MLP neurons of a small language model. Each row is named by its layer, matrix (up: input weights) and neuron, and shows model dimensions 128-223. Each number is 200 + 30 x the weight over its row's rms, rounded and kept within 0 to 999.
After each neuron's rows, "fires in" lists the words (lower case) most often at its 100 highest values on Wikipedia text that the model never trained on.

L10.up672,156,207,248,237,242,165,198,205,138,185,218,217,204,183,255,198,215,190,186,179,187,217,256,235,194,206,184,226,231,182,245,178,199,220,212,207,163,179,212,195,227,259,190,225,179,234,188,179,196,253,158,216,165,221,193,213,272,182,184,159,199,213,197,212,128,179,209,215,118,218,211,210,224,261,172,216,182,205,202,160,225,189,186,199,263,201,172,219,212,213,177,195,130,192,175,202
fires in: "an"

L6.up354,183,207,158,202,265,214,209,219,182,186,222,211,269,232,181,227,165,197,220,231,230,210,181,195,192,211,225,164,227,167,233,142,170,198,200,219,217,207,162,196,194,168,193,192,223,250,194,184,235,197,189,260,177,209,207,212,257,204,216,124,267,117,221,265,202,165,187,219,175,162,202,198,207,224,179,214,199,229,217,156,174,279,217,209,200,198,165,250,166,176,219,193,174,198,214,213
fires in: "of", "to", "married", "wife", "friend", "as"

L3.up366,171,259,167,240,188,227,200,241,226,217,215,205,177,210,187,143,172,216,166,175,231,217,178,236,242,193,171,184,162,231,189,199,230,249,201,160,208,149,212,183,204,200,210,165,270,225,189,176,247,201,215,222,243,162,207,190,149,197,217,172,222,205,175,192,204,258,223,223,177,229,198,221,217,200,188,228,228,230,180,151,196,207,145,161,173,263,200,177,265,208,194,239,179,228,215,188
fires in: "school", "song", "population", "album", "schools", "single"

L8.up733,225,183,187,167,142,224,175,217,158,221,224,203,209,224,217,189,246,239,185,189,253,217,194,204,201,194,171,246,229,227,178,186,218,209,190,210,182,175,252,220,193,176,133,214,191,191,181,168,211,161,196,193,191,228,207,207,203,195,181,106,222,211,200,262,224,247,207,222,179,156,181,170,243,264,274,189,185,183,181,166,251,243,199,212,209,202,164,181,219,180,163,164,169,204,208,241
fires in: "the", "of"

L5.up703,199,187,189,201,211,176,147,212,220,237,176,190,265,231,186,195,177,174,218,174,190,171,198,165,198,175,261,196,130,289,230,144,192,201,206,174,172,191,196,205,206,219,266,208,189,202,204,200,180,144,169,200,188,207,157,218,194,149,185,195,200,215,227,188,209,225,212,293,225,170,191,137,221,230,175,204,167,203,224,202,197,200,173,230,173,183,192,218,188,203,140,250,184,231,179,207
fires in: "to", "georgia", "its", "minnesota"

L2.up601,226,204,234,230,179,216,186,125,196,198,169,218,204,223,161,170,217,156,193,201,244,208,182,165,197,162,223,211,189,219,147,184,201,183,204,207,214,225,179,217,215,197,182,203,198,154,213,190,201,216,247,201,180,222,198,162,205,182,201,179,223,233,225,208,173,194,247,153,185,161,172,192,211,210,231,226,187,214,212,247,228,203,163,178,211,185,173,172,200,240,167,216,246,217,186,192
fires in: "that", "called"

L3.up30,212,162,204,218,199,187,203,206,236,210,222,186,185,229,170,157,210,228,117,244,213,184,194,128,210,181,160,199,187,227,231,182,188,187,126,187,182,211,192,190,194,184,146,205,189,274,182,177,227,175,177,229,188,230,213,254,174,224,166,224,209,137,191,227,186,239,182,216,245,194,204,211,230,221,193,193,240,195,217,172,195,228,183,243,159,183,146,216,198,221,196,194,175,227,144,210
fires in: "that", "one", "parts", "most"

L6.up660,229,180,144,222,210,186,208,149,212,137,219,259,219,243,170,206,175,197,213,215,202,189,194,198,172,213,200,175,239,202,218,242,192,157,218,209,220,205,212,197,225,213,180,268,173,254,189,207,182,188,192,158,159,224,211,231,217,180,228,183,207,160,195,218,181,303,217,224,166,216,190,246,195,256,222,206,205,113,208,150,184,192,185,227,230,148,198,200,183,145,225,277,197,172,161,167
fires in: "a", "made", "small", "with", "make", "making"

L7.up880,167,193,224,189,207,231,238,224,212,158,181,208,181,225,164,145,242,172,219,222,173,218,174,159,186,188,220,218,186,197,252,128,164,204,211,195,204,180,202,181,216,219,152,184,209,241,180,234,219,250,219,238,171,205,185,265,185,161,224,172,178,223,243,170,172,160,195,190,136,225,142,201,228,170,190,232,234,173,249,206,171,218,179,248,184,249,151,214,206,218,130,172,177,195,189,213
fires in: "a"

L7.up464,224,208,193,234,219,225,214,175,184,205,209,167,225,142,188,207,194,197,207,115,204,203,260,150,164,231,156,212,242,278,190,131,202,208,203,214,208,219,167,152,217,228,223,218,209,166,168,182,178,138,242,228,169,235,176,191,219,197,231,212,176,135,188,208,223,252,205,233,182,185,225,169,211,177,221,195,234,238,224,209,201,183,158,206,224,250,160,216,188,241,143,256,190,177,207,197
fires in: "s", "both", "former", "public"

L7.up420,234,189,171,193,217,268,231,213,128,183,190,134,243,251,213,231,185,246,202,177,199,164,208,177,184,182,193,105,204,220,197,217,208,173,190,242,185,217,192,225,201,187,215,240,199,163,182,251,223,182,219,246,183,191,251,224,203,187,205,225,147,245,234,238,225,151,212,216,160,206,178,246,185,202,211,180,191,237,184,201,191,196,195,242,197,197,199,184,203,175,195,195,181,199,201,210
fires in: "of", "after", "later"

L8.up876,228,186,184,168,223,161,262,198,204,255,256,221,239,172,154,149,228,211,166,226,214,225,185,133,178,216,164,205,209,190,230,220,198,245,181,179,212,192,228,183,204,251,201,222,205,239,210,239,229,207,200,285,176,252,177,161,216,196,146,117,216,212,197,266,240,211,243,185,204,177,188,274,221,208,217,206,176,183,142,181,222,203,237,198,235,200,198,239,197,235,172,196,202,190,149,193
fires in: "a"

L2.up159,170,209,134,193,276,188,209,262,187,211,180,201,222,168,239,219,225,182,201,217,175,191,194,203,186,179,222,161,179,213,224,178,261,201,204,175,231,233,191,217,202,219,188,181,254,157,259,172,219,211,192,237,212,203,241,257,184,168,223,179,165,184,183,199,218,180,218,221,191,236,171,209,189,221,178,184,230,228,221,166,160,204,141,238,257,189,202,214,130,220,220,194,173,196,125,179
fires in: "her", "children", "students", "harvard", "his"

L8.up799,206,234,138,151,198,196,232,237,180,212,241,151,222,239,301,216,198,204,252,195,205,209,134,222,198,150,233,135,184,203,205,151,188,200,194,220,207,177,178,203,221,190,172,181,190,201,183,232,275,195,212,231,132,187,179,191,197,180,192,184,230,203,200,155,193,210,223,233,191,209,186,216,189,208,183,219,190,212,124,188,175,174,194,216,223,184,215,182,225,216,213,156,198,161,208,232
fires in: "her", "his", "at", "telugu", "categories"

L11.up567,215,191,208,280,200,211,226,228,196,230,265,219,154,195,238,215,250,181,228,206,165,211,214,217,191,201,194,181,192,142,230,168,182,169,239,199,173,200,181,182,164,236,224,266,213,238,223,238,187,209,157,177,218,273,203,178,178,206,206,226,185,212,218,217,181,227,185,248,162,217,142,254,284,236,193,185,200,171,187,192,246,170,175,166,211,183,179,219,219,191,191,257,148,169,203,248
fires in: "was", "were", "an", "made", "i"

L5.up165,188,199,176,211,170,196,171,276,245,195,193,133,310,241,157,133,200,201,264,211,210,214,197,215,199,190,140,214,225,239,222,179,172,139,194,195,195,182,211,233,222,172,241,203,203,203,148,215,193,220,210,188,206,212,172,140,215,189,171,216,158,187,209,246,188,185,187,227,231,206,205,244,229,214,182,192,217,186,230,190,171,231,194,214,179,203,215,200,175,231,194,230,205,220,189,216
fires in: "place", "team", "country", "overall", "time", "service"

L11.up864,223,188,205,254,164,200,189,288,266,212,215,235,179,190,171,179,148,151,194,231,155,188,227,236,212,164,232,223,139,247,201,141,171,225,216,205,189,219,210,223,203,174,223,220,234,227,183,217,174,239,167,182,185,206,202,229,198,142,204,178,182,175,222,216,255,180,218,232,198,219,185,247,220,183,190,223,173,212,175,170,190,208,195,220,201,223,209,232,109,243,193,196,217,196,175,183
fires in: "has", "with", "win", "score", "plays"

L8.up376,202,253,185,223,287,214,193,235,178,171,218,241,242,226,289,222,201,178,195,241,172,221,215,200,142,208,167,205,177,209,219,184,148,243,224,212,191,210,193,195,230,136,193,229,211,200,206,171,150,215,178,192,170,150,182,169,147,184,229,192,202,201,266,157,174,169,150,219,164,202,219,171,213,191,205,260,159,204,188,132,218,176,179,217,127,189,176,190,258,167,193,212,197,211,126,156
fires in: "for", "and", "by", "usa", "esp"

L5.up110,163,209,205,197,165,217,208,210,244,208,192,212,230,255,155,194,260,237,221,212,193,185,250,214,209,212,161,173,205,160,249,196,169,252,203,215,195,189,190,203,209,218,185,179,144,225,212,233,188,236,239,200,264,156,202,196,189,187,189,185,207,261,213,214,211,170,212,191,139,195,218,228,202,256,159,188,204,168,209,175,213,149,210,191,262,153,179,204,178,237,198,179,197,171,208,215
fires in: "2", "4", "a", "3", "1"

L10.up585,224,227,231,189,195,214,263,214,173,230,157,257,201,200,189,214,186,189,171,178,240,188,178,235,199,242,204,200,203,192,227,139,139,193,151,173,168,199,192,153,192,214,145,177,218,184,190,176,197,187,174,245,178,230,232,181,196,130,194,153,184,220,228,225,144,222,202,239,210,216,228,188,179,178,223,177,251,219,231,198,181,184,247,217,250,220,215,198,217,192,214,237,174,210,210,263
fires in: "as", "be", "to"

L10.up845,207,212,253,256,183,139,190,221,195,238,215,204,182,189,211,219,219,220,161,182,225,191,216,213,218,217,219,199,162,250,210,228,194,205,185,223,188,258,219,196,196,202,228,218,188,179,198,231,226,200,168,200,172,212,201,187,204,199,195,165,198,147,202,227,173,236,221,194,173,136,260,179,254,199,250,236,214,274,223,224,219,239,165,181,165,228,202,169,208,179,193,223,185,196,215,214
fires in: "as", "but", "because"

L2.up554,185,224,158,189,198,240,195,179,218,211,259,130,229,234,187,146,190,180,177,190,203,214,174,205,213,255,199,258,184,161,197,224,179,230,180,194,198,255,175,185,183,215,177,214,190,218,228,166,252,189,243,162,152,175,239,178,245,155,187,206,222,173,212,133,218,131,219,162,165,195,187,209,203,195,205,212,159,182,223,197,224,231,183,230,170,216,228,187,207,240,198,202,249,185,226,208
fires in: "between", "with", "against", "at"

L10.up816,245,227,185,199,254,235,167,227,198,215,246,162,190,231,202,160,169,184,219,160,210,196,187,175,228,217,211,188,175,264,230,185,188,172,241,181,245,173,180,225,213,176,183,197,228,211,179,227,196,209,217,210,159,239,210,236,222,212,187,189,254,175,198,232,204,189,211,266,239,246,219,186,168,227,241,133,198,243,202,169,198,188,198,243,167,170,200,145,178,217,223,200,178,219,156,213
fires in: "of", "the", "technologies"

L3.up780,206,218,180,237,218,176,228,174,168,200,262,205,212,165,200,167,156,137,241,228,238,176,240,123,206,185,226,229,159,208,177,192,190,219,275,216,237,193,178,212,224,201,221,226,191,95,187,200,190,214,196,244,220,212,251,188,197,158,223,181,195,199,220,184,188,159,176,160,208,209,226,187,219,189,162,184,203,151,270,149,185,224,180,269,190,188,173,184,158,187,205,161,201,201,183,217
fires in: "would", "has", "help", "38", "that", "have"

L3.up402,184,186,235,239,148,157,151,151,189,171,216,227,184,167,172,170,219,167,248,184,199,218,182,215,185,170,191,234,202,219,218,187,268,203,172,215,204,171,199,185,175,201,163,215,205,214,202,198,249,227,226,250,204,150,150,222,208,232,207,157,194,211,174,284,192,206,173,182,245,182,183,212,222,221,236,253,190,158,179,167,212,209,172,200,161,206,210,199,179,192,185,205,202,188,179,211
fires in: "one", "a", "state", "first", "the", "each"

L10.up523,186,181,218,189,206,147,154,273,160,241,265,211,232,164,218,165,154,226,235,215,246,217,233,223,205,148,234,222,178,246,252,153,179,157,219,195,186,209,227,159,220,230,181,225,183,190,219,185,217,193,205,210,166,219,116,187,204,159,166,137,156,203,191,224,212,234,252,215,165,204,216,216,207,187,134,178,175,239,195,119,213,190,221,156,234,174,229,222,235,303,141,197,172,194,204,207
fires in: "its", "a", "as", "s"

L11.up218,246,229,216,189,181,172,205,224,149,217,222,247,215,235,192,199,177,185,238,206,200,206,281,181,210,184,192,212,248,232,218,203,165,247,214,209,199,176,240,179,188,206,204,182,207,147,220,170,246,235,177,180,197,213,203,200,204,210,146,144,235,175,205,221,254,310,232,225,146,155,220,191,188,198,202,201,207,250,166,162,218,171,219,187,160,168,202,147,172,202,209,190,217,117,203,204
fires in: "the", "madonna", "no", "of"

L5.up795,166,171,180,180,218,185,231,210,188,258,221,186,266,191,138,175,187,182,182,219,238,169,208,185,206,192,199,228,191,177,219,229,227,141,165,249,215,198,224,131,221,163,218,226,234,165,186,190,234,249,201,234,181,206,198,152,232,190,207,187,246,181,198,239,231,186,192,174,153,201,181,187,197,189,210,211,205,197,156,190,181,195,228,198,189,256,157,197,215,146,175,223,184,190,238,200
fires in: "did", "to", "would", "does", "made", "a"

L5.up14,169,224,172,209,166,203,151,227,153,226,220,174,180,192,209,188,192,264,192,157,183,212,161,144,212,204,197,225,175,225,202,192,238,235,233,242,237,225,227,187,139,199,224,207,205,177,248,204,225,165,220,187,146,205,201,178,189,179,238,137,182,169,225,221,146,253,234,187,180,169,234,223,195,225,189,217,173,221,190,154,174,190,227,250,172,206,208,205,254,218,182,286,189,169,215,203
fires in: "as", "then", "jody", "under"

L6.up499,163,212,210,203,255,212,223,151,124,244,248,206,184,184,194,219,159,190,204,130,179,191,198,171,188,197,184,185,198,181,192,194,202,289,179,255,188,231,180,202,119,213,220,232,152,233,184,190,284,225,147,196,188,243,164,210,199,193,207,164,204,177,214,162,208,162,197,191,172,154,171,201,213,202,188,167,162,240,204,209,184,178,161,254,206,226,179,162,192,191,231,241,189,216,152,217
fires in: "with", "at", "against", "nll", "rsd"

L7.up394,186,137,139,215,185,227,217,190,160,238,194,220,237,163,153,174,195,221,226,231,227,239,196,215,236,203,172,212,183,161,213,173,176,170,191,217,183,153,175,185,232,180,253,224,238,146,212,188,200,218,179,220,166,157,253,280,203,229,202,128,185,223,229,249,173,230,212,148,201,229,189,181,251,216,181,192,208,238,187,269,225,227,207,207,162,195,210,186,251,257,220,160,161,197,245,203
fires in: "to", "as", "time", "issue", "end", "of"

L4.up706,160,226,171,135,216,165,161,213,172,213,220,202,204,191,252,102,168,198,179,187,248,216,230,207,170,209,225,198,233,227,202,215,192,217,206,187,191,143,178,199,188,184,206,206,194,255,239,189,238,192,171,258,157,196,171,234,217,214,164,160,153,239,210,211,221,232,176,214,202,136,227,168,213,236,257,192,182,194,239,149,208,234,143,257,219,170,195,202,239,178,162,239,205,178,153,195
fires in: "the"

L8.up33,193,222,149,185,220,203,208,219,246,184,196,211,163,187,205,216,203,187,261,182,237,216,252,235,186,191,168,200,248,171,224,159,228,161,188,204,227,192,190,191,253,183,244,192,152,204,188,198,186,266,214,231,176,224,140,236,248,222,187,212,195,214,230,261,131,146,185,230,207,211,232,194,167,187,237,217,193,214,146,194,218,206,211,187,210,222,125,200,208,181,126,241,172,217,204,210
fires in: "s", "t", "the"

L4.up20,199,209,179,197,209,234,189,196,254,167,230,192,189,136,256,229,209,242,183,176,249,156,242,151,175,199,200,196,183,196,244,176,186,228,189,219,255,144,185,198,161,157,224,207,179,165,208,220,191,224,189,236,174,221,191,190,194,200,195,176,145,248,212,158,198,235,209,268,152,225,226,152,227,177,193,173,179,250,188,154,209,208,142,215,260,213,207,178,253,199,230,197,218,191,198,201
fires in: "and", "synonyms", "website", "these", "also", "they"

L5.up650,188,263,210,155,184,224,223,235,227,221,165,227,215,149,225,226,165,221,182,195,185,189,221,227,204,206,230,205,173,215,225,234,203,182,174,225,203,168,235,217,269,222,179,227,152,232,215,209,191,163,245,205,111,219,187,172,214,225,177,152,188,131,222,149,247,238,210,185,211,174,224,179,172,224,257,194,216,233,192,205,195,222,165,255,171,246,210,198,210,200,228,212,180,190,152,209
fires in: "all", "with", "and", "several", "in"

L11.up320,223,187,241,251,227,150,173,281,190,251,200,194,223,152,237,213,191,153,217,230,235,175,215,166,234,209,198,213,216,215,204,171,235,195,208,176,230,200,160,215,175,182,225,207,149,234,183,201,252,260,188,176,230,210,174,153,180,164,189,156,156,158,246,242,190,199,194,207,185,218,198,175,191,194,179,187,250,197,130,216,143,178,248,186,220,222,175,258,248,215,178,235,193,214,153,244
fires in: "to", "has", "had", "would", "with"

L5.up401,183,199,175,267,141,210,211,153,136,191,260,176,226,144,212,227,233,209,166,186,207,188,202,224,230,205,208,181,183,163,215,177,174,157,188,239,197,169,215,179,172,202,215,241,195,182,234,201,140,199,220,214,196,247,226,170,200,210,247,207,220,157,226,224,202,98,221,287,186,174,186,198,213,195,192,174,155,187,188,244,200,190,155,221,182,250,162,196,184,203,212,220,190,208,227,219
fires in: "of"

L7.up425,185,226,208,204,215,214,205,244,158,218,223,220,207,217,216,146,214,182,205,163,191,205,161,200,213,190,223,217,172,199,234,217,128,170,178,262,221,188,179,181,200,211,191,167,219,177,205,200,260,223,205,198,203,207,188,173,208,227,192,185,237,128,207,243,244,214,229,193,181,223,183,226,224,180,181,172,176,234,127,239,231,216,175,232,223,213,155,183,219,195,197,183,181,192,216,199
fires in: "of", "that", "than", "about", "and", "other"

L5.up840,125,206,239,183,251,201,215,177,248,260,206,177,204,150,200,192,200,200,219,227,214,170,174,164,189,227,232,198,185,165,216,224,163,225,153,191,234,185,177,124,186,249,192,226,202,143,251,155,202,232,193,248,143,233,199,212,228,210,192,167,169,196,206,218,240,214,204,198,182,166,214,159,176,274,242,206,229,239,165,172,191,188,158,209,199,201,194,145,217,195,235,226,169,158,257,219
fires in: "2", "this", "but", "there", "if", "these"

L4.up504,216,226,206,177,164,217,161,223,211,261,177,183,186,201,213,153,174,182,230,215,221,244,205,214,237,153,239,199,146,212,212,217,141,215,198,179,178,128,211,203,248,170,184,200,187,185,188,230,213,195,223,187,230,202,248,183,204,225,231,219,182,198,158,189,263,176,232,226,216,211,225,203,246,198,164,200,218,193,201,230,194,220,168,223,199,178,168,222,227,210,230,196,131,239,206,209
fires in: "party", "song", "album", "neighborhood"

L2.up768,230,227,186,141,241,164,141,202,204,197,242,213,230,183,271,199,158,258,159,198,186,245,218,267,212,197,239,194,205,226,195,233,148,193,190,207,187,195,251,203,187,200,209,187,191,269,209,166,243,230,193,209,199,176,233,213,203,195,175,166,218,200,203,211,216,190,206,272,201,234,230,192,181,181,195,169,142,212,201,159,221,236,176,242,214,120,206,214,211,224,256,205,168,202,196,177
fires in: "and"

L6.up551,230,220,227,243,223,183,168,195,229,260,201,219,272,156,288,205,190,197,192,163,174,217,171,191,214,147,169,249,210,170,238,161,173,242,180,225,247,248,205,212,137,214,183,242,163,241,230,176,134,179,205,211,182,207,160,177,221,150,137,147,200,200,227,232,187,195,238,175,187,190,196,219,189,203,241,213,198,250,184,182,149,161,141,210,202,205,186,179,216,225,213,257,187,174,145,208
fires in: "by", "with", "between", "as"

L7.up117,163,182,193,203,214,240,156,234,249,183,280,209,238,151,233,223,202,195,220,206,231,184,218,155,199,238,151,159,213,192,207,178,148,172,196,168,258,193,211,175,170,204,182,286,190,194,188,222,252,194,152,238,128,239,172,211,251,234,194,167,198,134,231,213,251,143,192,215,197,162,218,216,214,239,232,213,206,221,206,218,259,210,172,254,195,203,203,205,172,181,193,212,181,213,181,214
fires in: "the", "between", "from", "many"

L7.up460,225,220,158,258,202,170,178,206,163,239,215,184,210,167,184,180,207,229,142,239,210,240,269,236,180,195,200,204,156,183,236,164,209,208,207,242,222,196,213,140,219,231,248,204,199,195,197,196,188,167,214,203,151,162,169,191,212,181,235,161,169,239,234,240,173,141,188,241,216,205,194,228,231,250,179,144,187,169,182,140,242,208,212,260,195,168,209,195,226,231,180,185,151,241,187,181
fires in: "a"

L8.up293,232,178,226,226,197,161,192,190,207,182,185,179,206,178,218,195,167,156,244,243,202,190,221,202,196,238,189,234,202,176,218,182,144,171,184,230,248,149,139,169,234,174,217,220,258,227,184,226,240,198,173,195,242,225,201,168,192,194,219,226,181,212,206,236,198,238,178,187,168,224,180,143,197,221,220,186,243,184,165,173,215,204,168,143,165,215,191,239,246,225,155,220,194,172,243,172
fires in: "a", "was", "attempt"

L5.up313,242,160,189,196,190,196,222,165,177,218,181,224,219,219,152,200,235,203,164,210,224,228,205,235,235,245,212,242,219,202,255,224,238,113,169,155,226,152,259,176,168,200,178,151,248,271,194,174,161,236,218,171,196,190,207,193,221,226,220,183,176,163,214,201,223,232,224,258,119,241,194,234,218,229,202,228,150,232,137,184,177,202,226,176,176,190,187,195,194,226,158,172,180,215,219,223
fires in: "a", "an"

L3.up559,179,210,201,210,208,224,207,135,173,235,223,180,239,248,147,189,224,162,231,180,127,157,250,236,211,260,230,222,226,165,185,143,140,221,174,223,248,219,218,229,174,262,203,199,178,279,184,189,259,217,167,272,177,169,193,205,170,191,163,206,218,224,235,209,229,173,196,267,170,217,214,187,240,216,213,178,197,235,167,204,171,192,116,213,202,201,171,250,208,177,211,151,200,213,208,209
fires in: "with", "without"

L11.up695,205,191,214,212,152,186,210,188,241,224,228,191,228,229,163,173,130,187,188,207,151,273,219,212,158,177,188,209,227,232,188,183,181,254,187,233,157,231,232,196,171,159,182,247,183,218,241,158,176,206,197,260,158,200,195,209,206,211,223,163,187,183,214,176,146,216,234,187,199,196,150,158,236,183,213,145,201,239,193,215,208,251,192,222,223,221,230,241,206,202,214,201,152,197,230,196
fires in: "as", "she", "he", "was", "tenny"

L8.up577,217,164,240,195,198,241,200,203,225,204,179,214,203,233,201,205,182,221,209,201,263,171,194,242,231,256,179,238,182,191,254,176,187,182,195,195,201,172,237,216,182,256,187,170,259,251,184,217,168,200,129,191,176,191,203,228,205,206,249,252,158,239,213,283,139,197,212,197,156,209,164,202,230,214,216,215,255,198,195,242,200,184,220,183,184,180,157,168,236,198,168,181,192,179,168,200
fires in: "a", "5"

L10.up710,234,179,153,176,155,201,182,261,222,245,237,171,189,205,209,159,236,221,218,234,202,198,192,173,178,204,184,192,146,225,202,219,206,199,224,156,249,210,169,158,202,219,245,171,221,199,188,193,168,167,212,208,153,194,177,204,188,230,219,197,134,170,199,187,226,246,247,227,213,277,131,194,232,231,245,104,197,210,185,156,180,183,169,224,229,219,230,162,206,214,207,208,191,209,173,239
fires in: "at"

L6.up225,186,208,145,216,237,213,212,128,211,200,248,238,210,175,214,183,225,235,168,205,223,242,207,138,217,219,190,269,206,188,233,209,204,158,205,221,196,138,176,146,161,235,217,240,170,228,192,195,200,126,168,193,201,222,163,184,221,219,187,176,210,273,198,221,239,202,198,236,156,195,220,218,157,227,241,203,180,232,214,188,174,229,173,231,208,218,195,242,234,212,216,220,190,187,209,193
fires in: "the", "more", "most", "other", "both"

L2.up595,216,196,204,187,166,214,216,235,191,212,176,218,203,158,256,103,193,215,182,158,151,172,162,187,221,290,209,152,226,154,212,201,160,221,187,207,222,208,218,214,155,190,212,171,196,150,169,230,251,212,213,236,193,193,161,218,229,233,186,147,224,168,219,176,207,217,183,220,231,229,175,248,205,179,199,220,189,215,206,164,206,145,155,203,200,222,218,164,202,187,208,163,205,185,201,193
fires in: "and", "or", "younger"

L6.up387,208,218,249,209,198,170,140,228,242,181,194,189,240,186,216,211,207,229,287,160,187,238,245,192,177,192,182,170,193,220,211,164,129,187,214,241,235,191,208,212,184,229,229,241,197,187,196,232,237,209,197,170,191,213,185,212,213,182,200,203,222,201,232,205,185,198,186,217,156,173,212,240,139,226,214,181,232,213,196,228,203,238,163,102,212,250,169,237,150,124,246,246,177,174,139,190
fires in: "between", "both", "without", "with", "taking", "running"

L5.up177,228,160,246,168,262,238,187,210,189,208,216,181,200,205,186,188,227,203,157,209,239,210,216,187,198,148,186,159,236,198,174,232,213,154,208,245,170,229,174,226,197,205,176,179,136,109,197,207,218,197,186,264,180,198,212,266,189,210,193,185,155,264,231,199,172,184,152,237,232,213,165,218,219,173,157,187,225,220,231,222,178,218,181,205,216,153,190,164,176,230,242,202,166,168,219,163
fires in: "of"

L11.up383,214,211,235,237,153,193,223,211,166,215,251,229,122,176,179,185,197,237,190,205,213,187,170,146,233,185,214,170,189,201,194,200,188,166,146,271,192,219,188,222,179,200,180,252,246,225,182,204,200,183,269,245,187,209,149,198,213,192,245,170,207,180,215,153,207,187,214,203,218,186,225,207,197,211,188,144,210,206,214,221,281,184,133,180,236,187,190,201,208,158,218,200,211,204,194,230
fires in: "it", "was", "place", "which", "order", "there"

L3.up429,164,195,221,216,122,179,226,216,178,214,227,200,229,205,194,218,160,193,181,222,207,190,182,210,174,217,226,175,152,246,232,199,212,241,199,263,183,186,217,247,196,158,194,245,177,215,167,190,198,223,236,191,194,151,164,107,206,165,273,205,170,200,209,243,209,131,166,219,187,229,184,181,204,187,212,204,245,227,248,194,182,198,206,204,208,186,170,195,134,232,237,191,187,210,188,211
fires in: "place", "used", "involved"

L11.up623,225,216,213,191,244,179,144,201,174,230,226,125,197,196,197,225,181,151,231,233,199,186,183,103,225,169,171,161,250,190,213,217,191,204,185,155,196,174,178,192,217,219,189,195,186,171,201,214,238,188,218,239,180,247,200,175,194,178,189,228,155,216,224,189,216,189,194,242,173,238,190,258,161,182,171,177,217,173,184,217,195,176,187,195,253,113,181,167,180,202,208,238,197,205,224,238
fires in: "of"

L5.up658,234,250,228,173,159,205,170,227,186,219,264,189,220,217,185,165,209,177,203,185,181,176,139,216,239,223,195,170,211,201,191,155,166,177,177,239,172,166,234,220,193,218,200,192,181,199,210,201,258,259,189,229,225,221,185,153,195,206,239,195,228,185,196,243,215,285,174,188,192,186,187,157,177,230,197,125,192,217,173,227,203,197,172,174,216,203,190,214,194,154,202,197,193,205,199,203
fires in: "at", "in", "on", "of", "for", "school"

L3.up43,221,189,212,226,198,164,186,117,224,182,250,216,180,239,153,189,213,137,197,141,168,224,191,236,248,185,218,198,195,225,235,167,165,181,204,281,176,228,227,189,202,223,214,236,153,177,215,160,140,229,208,156,191,232,198,198,209,201,192,184,241,174,206,207,213,218,221,252,186,194,230,125,217,155,218,250,181,199,235,197,210,232,174,246,219,205,154,240,167,218,144,166,206,241,185,241
fires in: "as", "such"